config.yaml
n_layer: 13
d_model: 576
n_head: 14
n_kv_head: 14
head_dim: 64
d_mlp: 2048
vocab_size: 32000
activation: "tanh_gelu"
norm: "layernorm"
norm_place: "pre"
norm_eps: 1e-06
positions: "learned"
qk_norm: false
attn_scale: 0.125
bias: "all"
tie_embeddings: true
parallel_block: false
init: "normal"
init_std_qkv: 0.0202
init_std_o: 0.00396
init_std_up: 0.0202
init_std_down: 0.00396
optimizer: "muon"
lr: 0.00648
lr_mult_o: 2.0
lr_mult_up: 1.21
beta1: 0.9
lr_head: 0.00539
warmup_steps: 200
schedule: "wsd"
decay_fraction: 0.854
decay_shape: "linear"
final_lr_fraction: 0.0
batch_tokens: 65536
seq_len: 2048
doc_mask: true
train_tokens: 817100000
steps: 12468
dataset: "wikipedia_en"
MLP neurons of a small language model. Each row is named by its layer, matrix (up: input weights; down: output weights) and neuron, and shows model dimensions 224-287. Each number is 200 + 30 x the weight over its row's rms, rounded and kept within 0 to 999.
After each neuron's rows, "fires on" lists the tokens most often at its 100 highest values on Wikipedia text that the model never trained on.

L7.up260,192,203,227,211,165,201,191,207,165,211,176,202,172,213,137,238,234,205,273,192,193,194,166,208,145,197,224,178,217,180,200,199,235,164,209,190,254,192,180,167,215,203,176,201,188,203,150,162,198,221,194,175,227,219,247,213,191,208,193,233,185,219,164,191
L7.down260,173,179,143,200,192,173,154,205,203,197,161,173,195,198,245,214,176,144,195,198,211,161,189,187,222,171,193,209,244,173,173,186,189,190,161,196,163,217,248,204,218,154,186,186,207,184,211,197,201,172,179,163,228,184,97,148,188,183,169,195,203,233,215,253
fires on: "-", " ", " and", " round", "–"

L7.up1249,225,237,174,170,218,179,186,219,214,182,230,211,179,233,239,163,207,272,173,192,163,195,205,201,201,234,232,217,163,238,211,241,223,247,211,224,235,208,196,185,142,232,181,193,225,207,215,129,155,208,176,212,209,197,192,182,213,199,167,266,220,201,132,182
L7.down1249,222,220,176,246,179,138,178,215,155,197,256,202,151,216,200,184,255,171,212,150,203,214,194,208,213,227,214,243,149,247,140,180,162,224,250,223,197,192,243,228,232,224,217,169,234,187,206,177,190,128,217,197,167,193,160,205,205,211,175,187,187,213,213,227
fires on: ".", "s", " |"

L7.up1756,246,236,172,179,227,173,177,252,202,226,173,171,148,209,228,160,183,207,205,126,143,223,184,186,224,223,243,211,202,216,187,204,207,161,206,240,201,213,181,193,192,264,148,203,227,200,170,150,240,189,226,284,181,181,204,184,209,203,225,213,136,167,182,230
L7.down1756,169,222,203,156,188,227,203,185,205,234,177,195,281,175,215,147,195,199,165,242,246,180,230,167,165,183,198,199,204,163,201,199,207,247,222,200,186,206,225,259,252,186,161,241,165,235,225,208,164,203,235,167,201,200,241,218,207,162,208,179,224,188,196,218
fires on: " ", "-", " to", " very", "."

L3.up1013,257,181,187,228,194,240,222,239,198,202,224,200,244,203,215,199,134,236,192,194,149,216,215,185,198,231,174,203,210,170,213,210,196,162,160,175,171,155,235,186,241,226,180,177,148,221,201,197,197,209,272,232,195,207,236,248,197,157,141,176,202,219,172,182
L3.down1013,199,181,187,200,205,200,184,171,181,143,142,238,219,242,222,209,173,221,148,185,213,237,216,191,181,206,239,204,196,218,203,225,230,159,153,203,171,192,133,125,181,206,179,161,147,230,184,123,175,211,221,209,208,162,243,182,156,201,189,228,220,193,241,183
fires on: "\n", "B", "R"

L7.up547,193,243,222,220,156,217,166,140,219,164,214,129,188,237,279,235,223,237,181,185,230,232,186,217,164,187,223,258,218,200,170,235,190,185,178,236,246,187,125,191,207,207,213,207,196,224,223,214,210,193,181,174,171,211,206,181,175,207,222,146,203,239,159,168
L7.down547,228,173,123,186,212,163,179,202,167,196,175,215,206,211,177,239,189,197,176,177,171,190,177,199,226,227,219,168,212,256,197,195,194,192,161,197,223,213,226,175,235,218,190,226,183,211,212,169,176,201,245,276,216,186,209,200,192,258,154,235,194,139,207,202
fires on: ",", " and", " of", "."

L7.up1547,220,232,246,235,162,197,177,203,204,239,228,243,202,202,227,274,246,208,158,197,187,177,202,204,190,225,190,247,219,213,217,200,214,270,191,155,243,165,220,184,207,207,161,201,175,162,144,217,221,190,203,216,221,183,216,187,174,181,240,249,179,253,184,228
L7.down1547,120,238,171,204,182,199,187,214,198,234,206,211,115,237,157,173,134,261,204,173,193,248,172,174,201,245,198,161,185,199,186,193,170,195,238,205,209,188,179,252,176,215,213,161,163,207,233,197,143,186,131,239,174,191,164,171,262,194,184,182,240,134,248,191
fires on: " (", "-", " ", "de", " ["

L3.up503,207,208,240,172,174,245,170,163,191,219,187,268,235,225,222,167,192,231,210,130,163,215,193,179,197,232,167,171,222,179,247,192,137,149,134,186,193,206,205,214,203,230,194,204,244,211,227,210,267,188,204,225,224,178,197,210,242,214,241,145,197,249,181,165
L3.down503,237,199,216,194,184,195,226,175,190,272,162,176,227,253,184,192,179,187,205,188,207,172,197,185,220,160,165,153,194,215,211,162,211,151,117,224,192,191,182,162,238,227,179,169,237,228,193,220,210,200,213,238,270,176,157,177,182,159,176,200,241,154,217,188
fires on: "\"", " by", " information"

L7.up1126,231,236,234,153,241,239,168,210,190,192,207,211,281,166,169,183,223,195,209,166,210,227,212,209,169,200,241,123,185,196,189,155,216,200,197,226,165,190,207,209,197,137,200,175,153,175,195,197,177,193,249,167,222,242,158,218,190,198,240,181,211,220,185,232
L7.down1126,130,217,192,245,203,148,190,198,201,184,181,188,161,228,173,177,244,197,232,193,192,142,174,164,229,185,179,240,187,213,204,218,205,207,149,197,185,257,181,172,163,300,143,220,188,220,218,185,198,180,116,199,139,201,229,151,164,183,223,213,235,195,238,173
fires on: "s", " the", " a", " one", "i"

L3.up1785,190,216,227,182,180,199,228,189,196,190,253,234,230,219,200,216,176,195,199,201,135,210,199,228,167,187,159,246,228,222,196,223,208,210,157,176,226,160,237,206,160,239,162,276,147,179,185,218,200,177,227,164,181,182,181,170,152,218,138,185,242,198,191,200
L3.down1785,235,193,154,206,173,169,175,220,200,187,138,231,214,180,171,182,268,233,208,201,199,203,183,190,195,187,175,201,218,223,135,258,193,240,195,219,232,225,158,186,242,264,197,194,205,201,190,219,201,176,236,187,236,147,202,186,198,151,174,210,241,183,277,234
fires on: "\n", ")", "|", " |"

L7.up1662,191,241,202,206,250,198,128,164,175,203,186,169,215,239,204,182,165,195,221,232,230,163,226,220,207,194,151,194,268,187,220,209,198,191,241,159,179,221,207,219,171,194,207,217,179,165,166,189,205,184,190,177,208,229,210,194,183,212,248,190,162,206,201,182
L7.down1662,208,198,143,190,256,251,224,181,220,186,204,181,213,206,197,172,251,213,174,196,185,168,153,174,220,189,228,179,226,151,228,208,231,200,238,191,215,184,229,190,162,203,193,254,227,220,217,203,199,204,247,198,194,211,184,205,231,179,220,237,173,164,183,197
fires on: ",", " Best", " of", " Team", "\","

L3.up1387,237,194,158,165,217,202,236,151,148,171,185,205,249,210,237,209,159,171,184,195,132,190,197,227,196,198,176,152,219,205,207,224,254,171,200,170,223,207,129,209,225,166,244,243,181,229,236,242,275,154,179,165,199,177,196,219,143,155,203,174,123,215,167,218
L3.down1387,224,175,177,216,191,164,250,184,198,221,191,178,276,197,217,143,248,178,183,197,155,191,189,267,164,215,193,214,153,193,204,147,197,198,208,161,209,221,170,211,194,173,170,176,224,210,173,177,197,216,175,228,204,194,277,241,198,194,205,238,142,201,161,202
fires on: "/", " ", "of"

L7.up1564,194,262,199,185,184,197,148,242,146,222,196,214,245,172,188,243,166,232,197,148,173,179,229,235,162,249,237,245,182,186,187,226,252,231,199,160,186,223,228,150,243,214,154,206,227,196,124,202,184,223,214,163,193,193,211,233,179,192,209,162,217,185,278,206
L7.down1564,231,246,217,174,208,182,183,221,217,259,197,186,214,242,196,185,223,135,186,160,196,199,198,207,203,200,173,195,187,160,196,150,172,196,180,175,208,180,176,176,233,135,188,146,184,135,170,212,215,176,225,153,220,164,231,197,239,245,235,153,212,177,226,154
fires on: " A", " N", " R", " S"

L3.up1020,168,221,191,222,215,248,184,165,168,212,198,228,177,206,209,242,282,224,197,150,181,183,200,241,226,176,168,232,216,208,185,163,239,195,176,158,206,141,155,229,172,196,142,172,233,222,233,182,214,218,247,191,171,158,186,208,186,174,176,181,174,212,145,243
L3.down1020,190,222,188,188,190,183,185,222,175,203,229,201,222,188,187,248,178,230,214,170,154,246,225,216,163,222,156,211,214,254,180,271,222,179,211,207,200,186,163,175,208,190,259,251,248,134,171,222,159,192,286,212,202,205,233,178,198,156,170,213,187,209,199,236
fires on: ".", ",", " place", " m", " |", " or"

L3.up1325,229,241,241,214,191,234,215,219,237,186,190,259,212,212,180,206,241,183,212,212,194,205,183,161,186,210,257,182,229,186,241,177,183,145,152,147,183,170,195,248,155,157,240,143,191,220,243,210,243,221,137,222,217,275,207,191,202,227,221,250,213,152,230,219
L3.down1325,170,229,205,191,194,197,227,208,187,202,149,216,240,195,182,223,187,218,214,201,231,206,168,192,180,214,217,181,203,150,205,246,201,200,160,189,197,256,172,144,270,237,169,182,186,180,157,253,210,230,207,207,214,169,182,179,181,228,217,225,211,178,203,207
fires on: ",", " as", " and", " so", ":", " that"

L7.up1911,245,218,208,178,199,165,227,209,174,144,187,174,263,176,190,226,205,184,228,195,214,182,194,233,194,245,162,162,224,245,272,151,184,216,191,190,190,236,186,211,178,190,236,197,186,251,190,199,192,223,199,154,201,204,188,206,173,208,229,254,179,204,168,246
L7.down1911,234,224,216,167,174,221,193,245,200,203,194,225,195,198,217,169,190,240,224,198,198,159,211,229,173,246,180,211,179,192,205,196,183,171,201,200,190,218,205,254,186,188,135,188,175,200,179,213,212,168,152,166,207,202,192,232,198,147,214,206,193,143,254,134
fires on: "s", "d", "c", " American", " Albums", "i"

L7.up1865,213,188,247,226,235,221,186,181,227,172,206,191,203,194,189,194,214,175,202,240,156,179,224,194,243,202,226,234,239,209,188,207,142,222,199,196,159,177,194,227,214,151,223,210,233,228,192,147,124,223,228,233,201,216,167,153,159,178,208,178,139,217,214,168
L7.down1865,227,218,173,211,183,195,207,202,136,181,186,198,222,152,235,142,179,173,192,168,193,266,187,184,212,201,170,244,209,228,189,217,191,130,190,218,240,195,237,204,166,192,219,225,232,183,186,206,225,200,136,167,116,179,210,179,248,186,206,213,167,244,238,198
fires on: "s", ",", " is", " be"

L3.up830,197,252,170,185,214,218,161,247,163,186,236,188,255,196,188,187,168,225,248,160,158,200,196,225,193,193,190,206,195,196,186,162,234,189,196,209,224,263,155,176,203,250,209,212,218,248,211,192,158,154,212,195,160,185,177,160,169,206,192,105,176,228,188,233
L3.down830,190,203,228,203,163,200,190,228,178,200,155,228,238,136,191,234,222,203,204,168,189,158,207,213,206,229,170,198,156,206,223,172,173,154,187,233,216,168,207,177,210,174,200,163,219,184,172,177,210,202,210,243,205,142,229,157,183,189,221,154,245,192,205,174
fires on: "."

L3.up893,192,194,212,221,214,211,178,154,224,190,296,227,178,165,143,194,266,210,217,156,187,218,181,196,210,236,176,182,210,270,168,162,190,209,182,240,252,253,179,166,182,213,181,175,170,213,197,200,185,173,230,188,198,275,207,202,183,203,145,201,187,183,204,222
L3.down893,214,201,183,207,236,180,178,137,143,151,194,208,167,174,233,167,179,195,222,198,222,178,227,260,173,254,179,204,237,177,204,198,198,213,200,177,217,167,232,227,192,185,219,182,157,242,233,177,215,189,205,256,160,212,199,206,173,193,176,191,187,150,236,150
fires on: " or", " then", " non", ",", ":", " not"

L7.up1461,200,240,223,262,175,193,236,151,208,221,194,213,173,177,154,204,196,204,210,177,171,210,196,252,155,163,195,176,173,161,196,141,243,174,222,212,208,241,110,192,254,178,144,170,212,152,195,213,161,221,204,109,210,232,179,222,252,202,206,266,173,203,176,219
L7.down1461,183,227,186,155,193,171,148,163,178,213,168,192,188,195,182,162,160,143,222,182,182,179,278,176,236,185,230,225,229,213,211,188,153,182,184,186,178,196,202,211,226,229,205,168,230,189,213,197,248,209,233,153,184,128,205,231,237,214,239,173,160,211,220,174
fires on: ",", "-", " and", " "

L7.up203,196,214,185,204,152,213,197,204,221,258,202,194,235,201,174,231,231,203,149,186,206,195,173,227,195,208,195,218,207,214,180,213,197,186,242,212,214,179,157,250,207,175,145,215,271,161,259,149,234,222,181,137,212,183,221,169,196,205,234,275,195,186,175,215
L7.down203,155,245,154,140,265,222,180,233,176,174,219,187,145,183,204,230,206,207,194,217,226,216,214,218,215,186,264,138,189,240,171,229,234,243,194,185,202,204,236,244,186,202,197,222,170,204,209,203,206,237,199,185,228,127,193,184,208,195,149,170,186,193,200,151
fires on: " ", " to", "-", " as", " out", " under"

L7.up380,248,181,198,217,175,184,127,158,181,147,177,212,183,247,206,202,174,240,214,206,193,182,196,199,233,236,216,209,243,189,192,230,222,223,205,227,221,219,142,184,172,176,237,204,197,182,168,145,207,204,114,187,162,218,209,166,237,206,199,189,197,195,180,179
L7.down380,201,168,193,156,230,219,214,234,234,150,189,216,208,206,160,259,230,274,196,167,250,212,182,140,194,234,186,180,188,235,172,205,213,210,239,210,204,190,117,236,235,208,179,187,213,216,218,261,284,221,188,216,204,180,238,158,150,234,178,155,246,237,176,205
fires on: " to", "al", " eventually", " and", " before", " of"

L3.up1347,200,175,208,149,161,146,228,155,221,178,184,242,206,224,224,206,197,256,243,202,169,187,209,238,194,229,205,184,198,194,175,149,162,198,178,124,237,170,179,197,156,204,209,222,216,191,194,171,265,183,130,219,238,237,236,231,242,175,239,194,201,194,169,170
L3.down1347,233,215,197,193,217,203,283,177,210,246,161,190,188,195,192,218,152,212,191,224,220,147,229,271,187,143,169,123,196,197,200,232,172,217,180,228,234,197,151,191,216,250,198,147,193,225,215,218,221,202,195,260,198,271,270,198,202,156,255,194,203,216,165,210
fires on: " one", " that", "\"", " think"

L7.up745,174,214,204,201,233,161,174,151,207,186,183,242,215,241,184,181,191,215,185,157,173,186,218,206,218,169,195,222,160,184,179,207,211,200,199,225,212,224,176,146,192,253,187,211,223,251,198,238,132,145,178,207,287,234,162,247,215,203,170,190,170,206,166,193
L7.down745,172,152,150,191,143,212,292,187,168,179,218,177,206,211,221,232,224,172,214,229,197,188,206,200,220,205,152,178,223,218,217,173,228,284,218,221,224,171,265,228,164,169,154,185,303,221,202,209,202,229,226,190,191,234,204,254,197,188,214,191,230,198,205,192
fires on: " |", ".", " ", " and"

L3.up1409,230,219,228,184,191,172,207,201,174,196,241,213,221,174,226,126,244,239,207,172,196,210,188,220,198,178,210,205,213,214,229,200,162,178,216,180,162,233,209,212,196,155,198,152,165,203,236,142,228,222,224,248,216,267,195,219,241,214,224,222,159,171,187,213
L3.down1409,195,176,163,191,158,197,274,222,181,200,210,210,201,225,214,206,190,174,164,191,162,186,157,247,159,156,173,169,133,216,241,177,210,187,157,189,210,216,154,229,289,163,194,181,230,212,229,245,197,203,237,188,227,163,184,210,218,185,198,206,259,168,202,224
fires on: " \"", "\"", " "

L3.up1463,183,214,204,184,219,244,184,178,208,253,235,175,140,164,203,222,251,241,203,187,195,221,147,180,201,163,184,173,209,244,198,187,151,215,228,154,217,253,230,208,154,233,159,238,221,173,209,208,201,153,216,260,143,199,166,222,226,190,229,241,166,179,215,193
L3.down1463,217,162,170,202,234,156,204,126,219,169,228,149,229,225,170,205,210,212,209,187,190,212,203,230,206,224,216,189,180,177,225,271,260,209,160,197,185,146,231,138,219,183,228,235,155,193,159,292,186,183,148,204,224,194,218,206,179,257,189,264,186,202,151,158
fires on: "i", " W", "и"

L3.up1793,268,184,172,218,208,226,220,195,167,222,194,200,248,243,246,210,149,241,198,187,153,222,171,230,206,197,191,199,173,175,225,199,169,235,217,208,182,196,213,238,197,194,173,178,248,188,229,166,222,157,150,194,133,209,205,242,206,246,211,180,172,157,189,180
L3.down1793,211,231,209,202,217,243,222,221,236,193,202,123,243,281,293,217,165,211,185,170,130,222,155,222,136,209,165,181,166,156,198,145,195,154,156,214,228,277,187,212,201,198,187,185,215,183,190,206,148,135,229,208,153,155,214,192,209,198,225,205,220,191,229,223
fires on: " A", " B", " two", "A", " \"", "\""

L3.up2045,212,201,217,189,172,220,167,161,239,161,251,232,189,193,142,192,235,249,255,224,197,219,190,220,206,218,140,200,258,214,189,162,219,223,193,239,198,156,182,150,128,160,196,216,210,251,252,208,191,196,265,271,191,197,177,223,199,150,147,176,222,189,202,190
L3.down2045,219,227,203,166,213,199,137,149,191,216,237,186,208,164,230,138,122,161,136,148,162,216,226,196,208,168,159,166,237,233,200,165,205,153,154,176,231,236,178,203,175,207,268,194,203,185,172,243,190,242,171,211,192,176,227,226,216,153,213,181,162,189,231,190
fires on: ",", " which", " known", " based", " or"

L7.up1298,193,188,185,170,186,173,167,276,224,230,191,262,226,162,134,193,242,172,192,174,200,216,154,206,190,240,199,235,180,165,203,248,210,202,211,172,230,268,168,254,200,198,178,191,164,188,139,204,159,209,124,237,214,199,196,145,208,164,177,190,179,200,194,192
L7.down1298,223,202,174,191,200,226,178,191,205,232,230,212,222,146,251,192,139,213,201,176,187,189,263,170,223,187,202,199,165,185,214,227,170,231,214,213,184,200,179,210,194,216,175,165,214,263,193,208,207,243,196,218,198,196,250,191,181,194,231,156,224,248,239,216
fires on: " or", "-", " as", " is", " was", " more"

L7.up946,239,203,140,264,232,221,246,165,139,171,193,232,142,186,197,236,226,224,190,191,235,161,246,252,220,235,206,151,196,212,192,252,198,228,184,210,230,190,190,230,209,190,230,216,253,159,193,167,167,260,208,214,197,183,166,146,130,178,175,229,165,186,198,160
L7.down946,243,195,229,254,220,192,207,229,213,207,183,224,167,197,195,189,217,168,216,255,208,209,193,192,218,200,170,225,191,160,207,211,170,189,218,186,169,187,217,214,119,183,198,207,227,138,197,209,172,262,202,143,183,164,217,241,147,135,224,230,275,193,164,221
fires on: "-", " of", " for", "&", " (", " "

L3.up1336,236,194,220,231,225,220,186,176,189,161,186,222,185,159,197,229,218,231,210,156,250,223,172,237,189,206,216,200,247,181,130,214,228,207,225,216,203,176,206,203,181,200,206,262,222,214,216,146,166,194,220,157,163,209,160,163,189,216,251,205,229,210,173,193
L3.down1336,150,221,228,219,179,226,172,196,188,202,220,191,191,210,191,246,240,178,204,165,178,179,209,236,193,226,162,187,202,194,159,242,213,150,207,187,231,211,172,183,237,185,184,214,186,212,182,220,175,216,245,149,213,140,171,237,207,164,223,174,265,151,253,212
fires on: " and", ",", " The", ";", " while", "and"

L3.up715,205,184,239,238,205,205,201,253,208,190,128,218,203,220,214,223,175,188,288,167,250,195,192,170,204,178,165,169,252,248,169,196,207,222,169,166,184,179,222,203,165,216,179,174,207,193,240,243,198,200,168,163,259,264,157,218,170,183,221,242,187,185,137,202
L3.down715,149,207,202,218,219,237,195,236,202,186,164,226,179,201,178,200,185,200,194,172,246,178,174,165,180,226,203,197,295,185,166,220,198,204,188,159,251,192,210,250,181,202,189,146,199,204,217,193,212,180,170,205,222,235,199,252,188,211,234,227,214,185,216,171
fires on: " that", ":", " such", " and", " through"

L7.up434,210,211,173,227,225,213,216,191,162,193,179,168,235,179,187,204,209,219,227,171,232,178,165,200,162,237,142,177,231,266,246,219,218,198,235,214,183,241,185,220,207,222,239,225,164,198,205,146,206,199,197,186,229,194,192,227,167,221,189,116,183,282,169,201
L7.down434,241,175,216,182,174,193,220,187,240,131,182,168,213,214,195,210,290,168,235,188,225,182,212,218,189,192,260,219,177,211,174,195,169,225,182,215,203,190,243,230,205,177,169,250,183,226,177,190,232,199,174,217,174,183,192,185,220,227,181,173,216,149,246,211
fires on: " in", " of", " and", " well", ",", " his"

L7.up313,212,206,227,236,266,228,179,205,188,185,209,230,209,210,208,179,291,204,153,174,182,193,240,166,166,186,212,169,198,175,272,204,231,189,220,285,244,191,221,209,185,219,168,220,152,208,161,177,174,210,215,179,211,206,158,182,230,191,173,199,162,177,191,234
L7.down313,236,177,170,206,140,225,187,171,164,195,194,184,135,187,208,187,158,163,193,138,132,165,188,197,210,191,180,229,205,205,164,190,223,194,222,211,242,224,180,191,171,222,248,209,197,193,160,193,231,214,173,243,184,199,183,185,162,221,194,199,213,248,157,217
fires on: " and", " g", " &", " to", " /", " "

L3.up1076,177,236,195,211,152,262,154,207,157,164,222,201,252,221,212,229,188,227,210,184,192,249,187,183,188,216,166,251,213,139,200,217,220,197,167,227,237,161,191,198,146,244,186,195,213,161,198,213,206,210,215,208,185,174,229,257,186,193,203,240,190,192,144,170
L3.down1076,207,204,192,169,186,203,249,185,201,201,161,210,272,234,152,196,231,189,225,200,223,170,181,206,213,197,177,159,150,204,160,182,220,246,163,209,192,178,183,166,229,204,211,136,228,218,238,207,162,218,227,264,213,170,168,173,202,183,220,224,222,206,242,256
fires on: "\n"

L7.up220,214,210,204,223,173,220,199,210,194,259,202,210,222,228,187,200,229,226,213,202,171,204,241,182,192,161,164,162,227,195,202,167,292,193,169,247,213,219,189,125,213,163,177,203,170,180,246,195,170,198,170,206,226,213,207,223,220,162,238,173,214,173,158,240
L7.down220,182,206,249,208,218,217,234,226,211,220,250,250,163,188,194,192,143,248,165,200,225,198,179,196,234,144,232,183,225,225,158,133,216,108,238,164,189,180,192,180,248,203,211,159,205,188,171,188,229,140,184,242,204,171,207,197,200,200,135,199,237,201,182,202
fires on: ",", " (", "-", "/"

L7.up919,231,209,207,175,172,208,183,197,213,176,201,236,181,172,150,185,205,207,169,185,211,235,222,171,247,205,188,172,194,188,181,234,227,218,223,213,232,167,199,231,196,162,164,188,208,222,199,159,205,223,191,232,259,188,190,206,174,205,247,177,202,271,210,201
L7.down919,220,170,203,170,248,272,170,235,177,227,200,174,151,212,219,139,215,234,207,189,199,169,144,213,194,185,232,181,197,179,180,172,215,203,205,217,216,258,155,192,240,161,207,190,181,226,130,146,171,173,179,227,235,178,224,217,190,190,208,149,222,198,273,255
fires on: "-", "/", "–", " and", " or"

L7.up7,227,237,198,237,159,254,164,175,197,223,141,207,184,212,192,188,237,228,168,213,165,249,201,214,187,205,111,210,213,174,156,191,187,188,174,212,181,177,190,209,260,143,211,191,165,185,212,239,228,227,204,176,219,219,184,205,230,159,201,192,205,262,214,234
L7.down7,210,188,281,155,248,204,194,246,241,239,173,292,248,204,208,221,176,193,209,207,248,231,183,196,165,213,200,180,172,162,153,99,115,182,173,194,207,205,165,266,235,205,192,201,216,149,263,224,236,160,163,197,192,163,196,163,253,216,145,212,200,209,253,176
fires on: ",", " and", " that", " which"

L7.up614,212,273,240,154,180,189,174,173,187,207,233,133,123,201,155,183,214,182,221,215,176,216,209,232,225,148,174,190,157,220,205,188,203,175,256,171,194,198,140,232,189,108,266,183,193,220,236,178,195,263,207,224,173,229,188,211,178,202,241,228,185,195,141,198
L7.down614,246,151,151,142,260,191,240,217,203,276,223,222,233,231,220,139,223,254,192,202,171,227,262,214,205,179,170,211,189,219,170,181,208,178,150,156,132,168,194,164,263,267,188,197,205,236,218,171,184,213,194,183,220,113,242,197,230,184,213,183,190,219,197,175
fires on: " had", " has", "-", " have", " 2000", " and"

L3.up352,248,212,121,249,205,211,208,233,157,139,235,226,221,195,222,188,206,268,193,164,177,198,167,218,194,237,227,177,197,202,244,211,232,191,189,173,212,163,217,225,253,211,188,157,223,288,174,185,212,146,211,211,165,251,245,185,159,169,188,219,192,210,179,224
L3.down352,222,207,117,206,200,175,249,197,188,180,183,219,177,193,225,204,235,202,175,199,191,178,188,305,199,194,205,222,224,193,227,156,254,179,189,210,193,201,192,205,202,130,208,189,219,244,170,209,222,219,197,256,212,199,220,211,202,183,215,177,152,100,207,252
fires on: "'", " '", "/", "’", " ‘", " its"

L3.up730,262,231,216,232,220,236,209,186,189,199,243,166,167,195,206,175,199,248,172,207,154,237,223,216,170,199,204,244,158,195,214,200,221,203,254,218,200,214,225,241,169,183,193,232,225,228,138,206,218,171,190,161,199,219,163,210,204,214,215,177,171,175,197,167
L3.down730,234,222,198,261,186,146,235,223,185,230,175,189,198,265,170,207,192,266,233,203,217,230,238,240,217,132,230,203,249,198,199,202,215,195,224,215,181,228,162,220,233,173,181,180,207,187,193,169,197,191,218,159,194,194,181,229,231,172,218,213,163,180,188,194
fires on: " ", " previously"

L7.up1247,206,254,198,229,218,218,194,211,206,198,188,224,234,263,200,177,200,246,176,163,219,206,188,137,203,207,231,223,171,204,195,184,296,236,196,222,232,168,211,158,234,174,163,228,211,221,164,139,186,205,195,231,183,236,228,209,172,213,192,230,186,192,147,167
L7.down1247,214,179,180,199,134,182,176,183,153,239,195,207,188,232,206,145,233,213,235,192,166,222,230,216,246,172,224,267,205,203,136,231,165,232,159,172,180,154,180,164,227,212,211,163,175,203,212,197,201,178,183,172,230,200,203,234,211,206,164,175,222,209,185,200
fires on: ".", "s", " (", "-", " und", " un"

L3.up1710,194,205,258,241,226,197,200,202,212,201,191,228,201,192,237,183,162,177,192,167,216,222,211,212,150,232,194,232,219,167,263,223,250,181,231,110,206,223,229,186,143,201,183,218,200,181,177,174,204,178,245,198,191,264,246,196,181,170,200,175,166,198,272,237
L3.down1710,194,222,232,249,232,267,156,233,148,227,142,188,217,209,185,188,178,180,221,239,190,217,220,187,184,158,198,204,208,164,222,200,206,156,237,146,234,241,192,186,170,196,176,194,215,185,146,244,207,165,216,210,242,180,152,224,250,214,252,246,176,139,243,253
fires on: "T", " T", " R", " D", "S", " S"

L7.up1031,212,182,187,221,165,237,184,244,136,218,219,164,199,150,147,179,196,156,173,238,179,210,229,186,199,216,216,240,245,168,203,218,251,157,135,150,230,240,213,188,213,201,242,208,221,152,161,214,179,177,240,238,157,205,219,138,187,189,170,160,244,145,202,195
L7.down1031,192,200,206,145,199,217,261,190,198,182,183,203,206,212,191,241,167,230,195,170,213,188,199,213,183,157,191,158,170,140,246,188,170,253,175,250,165,236,212,185,183,183,222,182,197,184,199,169,155,222,232,236,235,223,220,223,221,110,250,187,250,219,171,200
fires on: ".", "s", " (", " is", " to", " it"

L3.up1948,232,217,184,184,176,201,177,193,217,185,156,205,180,160,183,259,244,230,202,179,218,212,226,209,172,296,197,196,250,203,153,151,200,209,204,173,217,201,227,211,196,216,207,165,240,174,176,195,186,226,157,161,207,233,200,191,191,162,203,194,215,193,200,133
L3.down1948,213,167,180,214,224,186,202,178,203,209,244,179,216,190,225,108,203,172,206,218,165,118,213,203,155,202,206,193,132,195,187,190,187,194,254,259,214,208,186,225,184,197,154,185,229,178,245,220,204,236,230,208,214,213,168,248,164,180,189,172,153,210,139,238
fires on: " is", "ly", " or"

L7.up637,257,203,162,193,210,165,191,240,214,148,178,216,141,218,260,214,249,175,215,160,195,184,179,241,199,167,221,178,224,212,195,176,192,166,178,235,193,217,137,188,189,190,208,236,203,187,171,200,156,219,175,186,245,218,154,142,186,207,180,185,239,208,172,164
L7.down637,208,236,213,165,202,215,178,176,215,186,197,203,244,190,158,144,183,210,188,211,229,235,196,171,197,161,179,240,200,243,155,196,220,176,158,174,215,233,154,184,242,187,187,171,223,192,172,204,192,181,198,177,205,242,201,182,200,152,253,172,145,195,245,220
fires on: ",", " Portugal", " and", " for"